{
  "hidden_size": 384,
  "head_dim": 96,
  "intermediate_size": 1536,
  "vocab_size": 4096,
  "hidden_act": "gelu",
  "norm_eps": 1e-06,
  "positions": "rope",
  "qk_norm": false,
  "init": "uniform",
  "optimizer": "muon_hyperball",
  "lr_head": 0.00794,
  "schedule": "wsd",
  "batch_tokens": 131072
}
MLP neurons of a small language model. Each row is named by its layer, matrix (up: input weights; down: output weights) and neuron, and shows model dimensions 208-271. Each number is 200 + 20 x the weight over its row's rms, rounded and kept within 0 to 999.
After each neuron's rows, "fires on" lists the tokens most often at its 100 highest values on Wikipedia text that the model never trained on.

L7.up391,211,180,212,214,220,227,195,169,221,228,234,210,184,160,187,199,179,180,179,219,226,202,175,188,193,233,196,203,183,180,226,202,175,164,186,191,212,170,203,167,195,198,217,163,219,237,211,183,183,208,185,221,202,231,183,177,196,204,206,208,142,179,221,174
L7.down391,158,202,172,226,203,213,212,239,214,215,179,227,198,204,228,183,204,199,211,154,190,180,202,209,198,203,192,195,218,169,181,204,249,234,201,213,187,221,219,207,209,198,199,216,233,207,211,217,242,212,207,152,186,165,213,199,195,180,180,208,205,197,141,201
fires on: " |", " of", "st", "ig", "in", "g"

L4.up251,204,189,203,164,182,192,228,208,213,219,167,199,194,238,172,221,195,190,209,229,230,202,195,170,205,236,213,208,220,181,174,171,186,191,219,200,210,188,174,191,191,193,176,222,198,197,203,183,203,210,168,190,203,223,186,147,203,229,178,199,144,192,161,186
L4.down251,173,199,192,234,187,210,189,183,190,180,230,183,170,201,185,204,224,213,233,172,196,147,218,268,197,172,197,199,188,207,213,208,231,212,207,190,194,200,229,208,217,202,207,209,226,213,216,206,228,208,193,183,165,211,202,218,211,215,183,221,194,170,181,203
fires on: " |", "et", "i", "ill", " of", "ax"

L7.up995,221,174,218,174,205,183,204,219,196,188,205,220,162,169,210,241,228,224,177,186,192,206,172,247,212,213,212,183,178,156,197,202,209,205,203,211,212,230,180,180,214,208,165,171,250,239,180,182,177,195,215,197,218,213,238,201,192,200,171,204,164,179,201,207
L7.down995,193,214,177,208,187,226,196,174,179,258,223,210,238,214,168,191,178,189,227,169,215,219,258,162,202,172,205,224,196,248,186,197,198,186,239,166,183,197,197,227,210,182,223,193,171,168,174,207,193,207,201,207,193,235,187,218,189,154,224,227,190,203,196,202
fires on: " ", " $", "1", " of", "0", ":"

L4.up1427,202,191,212,180,179,191,179,187,198,196,212,228,182,212,219,186,136,201,230,221,186,212,171,211,214,167,202,225,201,189,201,190,213,217,180,214,190,202,183,201,221,196,242,200,183,212,199,188,190,169,181,196,198,237,201,197,193,216,185,204,183,187,210,196
L4.down1427,199,197,185,198,192,190,175,200,193,193,194,172,201,185,191,246,229,211,185,175,211,197,231,189,179,183,216,206,214,219,198,203,205,197,200,198,207,171,151,203,218,221,156,223,187,210,216,216,190,207,235,184,198,189,207,245,205,228,198,179,236,201,194,172
fires on: "s", " at", "an", " of", "es", " in"

L10.up378,247,172,222,223,210,222,176,193,216,234,194,200,167,204,192,225,224,189,250,174,213,194,193,190,212,188,196,164,209,174,208,213,227,233,185,162,192,222,171,236,208,230,207,182,213,195,188,198,214,166,228,225,198,231,142,174,172,211,154,206,188,216,208,225
L10.down378,190,232,190,168,214,198,203,191,170,211,234,201,188,160,186,150,200,182,181,202,184,196,219,189,185,195,189,233,204,234,228,195,181,211,193,196,212,181,233,207,202,224,199,215,205,227,221,202,199,197,201,226,211,217,229,211,186,194,222,202,195,200,176,191
fires on: " |", ".", "0", "9", "3", "4"

L10.up984,185,213,204,204,223,228,194,187,194,218,207,181,211,210,189,206,223,200,213,202,183,163,191,188,176,223,226,193,177,193,206,193,257,207,202,218,229,159,225,223,197,224,209,202,175,188,206,217,193,234,230,202,223,200,215,179,229,206,182,199,187,174,215,170
L10.down984,210,203,191,220,227,178,197,153,182,258,200,188,176,211,178,147,173,192,208,218,178,232,183,207,194,230,185,219,218,211,190,228,212,226,212,189,226,194,203,252,215,216,203,175,177,199,205,176,155,202,178,247,213,197,200,171,224,177,205,163,213,206,175,194
fires on: " ", "1", "2", " first"

L9.up333,188,248,233,184,205,217,189,198,207,201,211,204,167,200,214,213,172,195,196,213,226,223,189,168,230,201,164,216,204,196,173,193,193,196,205,152,197,224,239,221,202,201,171,204,234,207,234,168,195,227,207,183,204,199,184,191,198,239,174,215,170,208,231,214
L9.down333,208,158,209,212,195,206,210,204,183,223,202,188,183,200,193,168,190,177,199,187,203,176,211,244,190,203,206,184,214,181,196,211,214,193,196,241,256,208,221,186,196,200,208,220,180,207,157,247,236,205,190,188,206,205,202,210,183,141,220,211,220,194,187,174
fires on: " of", " l", " |", "oy", " who", " as"

L9.up1323,217,178,184,221,172,224,206,190,197,213,211,218,215,212,184,206,220,229,204,203,213,232,198,208,207,202,214,191,181,198,183,233,187,178,182,190,177,195,171,233,211,220,207,172,180,207,138,204,207,198,243,199,234,201,193,163,178,200,171,224,160,206,202,183
L9.down1323,185,196,203,169,169,169,190,181,172,212,212,184,233,233,199,203,197,187,214,196,180,199,172,164,228,208,238,207,187,236,190,199,198,205,216,182,217,161,189,217,197,196,177,182,190,201,216,203,227,199,189,206,202,215,191,210,234,209,229,197,173,196,218,168
fires on: " ", "1", ",", "3", "4"

L4.up1506,246,188,195,174,226,215,192,176,189,174,191,195,182,224,188,190,156,195,206,226,216,207,191,211,195,168,180,205,207,178,183,232,214,208,199,200,207,195,206,224,175,175,217,189,207,204,190,203,190,185,171,233,178,214,207,196,201,168,190,194,194,200,229,184
L4.down1506,192,213,196,198,217,197,216,228,213,210,181,173,231,165,208,180,202,215,192,188,190,195,177,215,210,230,225,184,212,201,231,204,190,186,194,193,228,205,190,210,198,186,204,210,196,208,203,195,171,218,210,128,188,212,202,187,202,194,192,179,210,202,179,161
fires on: " of", "al", " in", "ad", "il", "el"

L7.up403,197,184,173,217,206,211,182,196,188,210,220,146,190,202,218,204,173,225,208,201,195,160,235,210,171,202,195,214,201,169,212,228,201,187,177,200,236,172,202,208,192,181,228,203,178,190,195,217,196,218,183,220,158,180,216,171,213,194,156,234,189,217,192,182
L7.down403,201,248,190,223,222,187,215,227,198,198,225,239,206,189,215,198,225,187,186,189,187,173,201,182,199,212,205,239,206,208,195,191,179,229,180,175,211,213,189,240,195,202,192,228,218,228,195,166,164,201,183,191,232,196,177,231,214,181,195,204,226,208,167,177
fires on: "2", "1", "en", "6"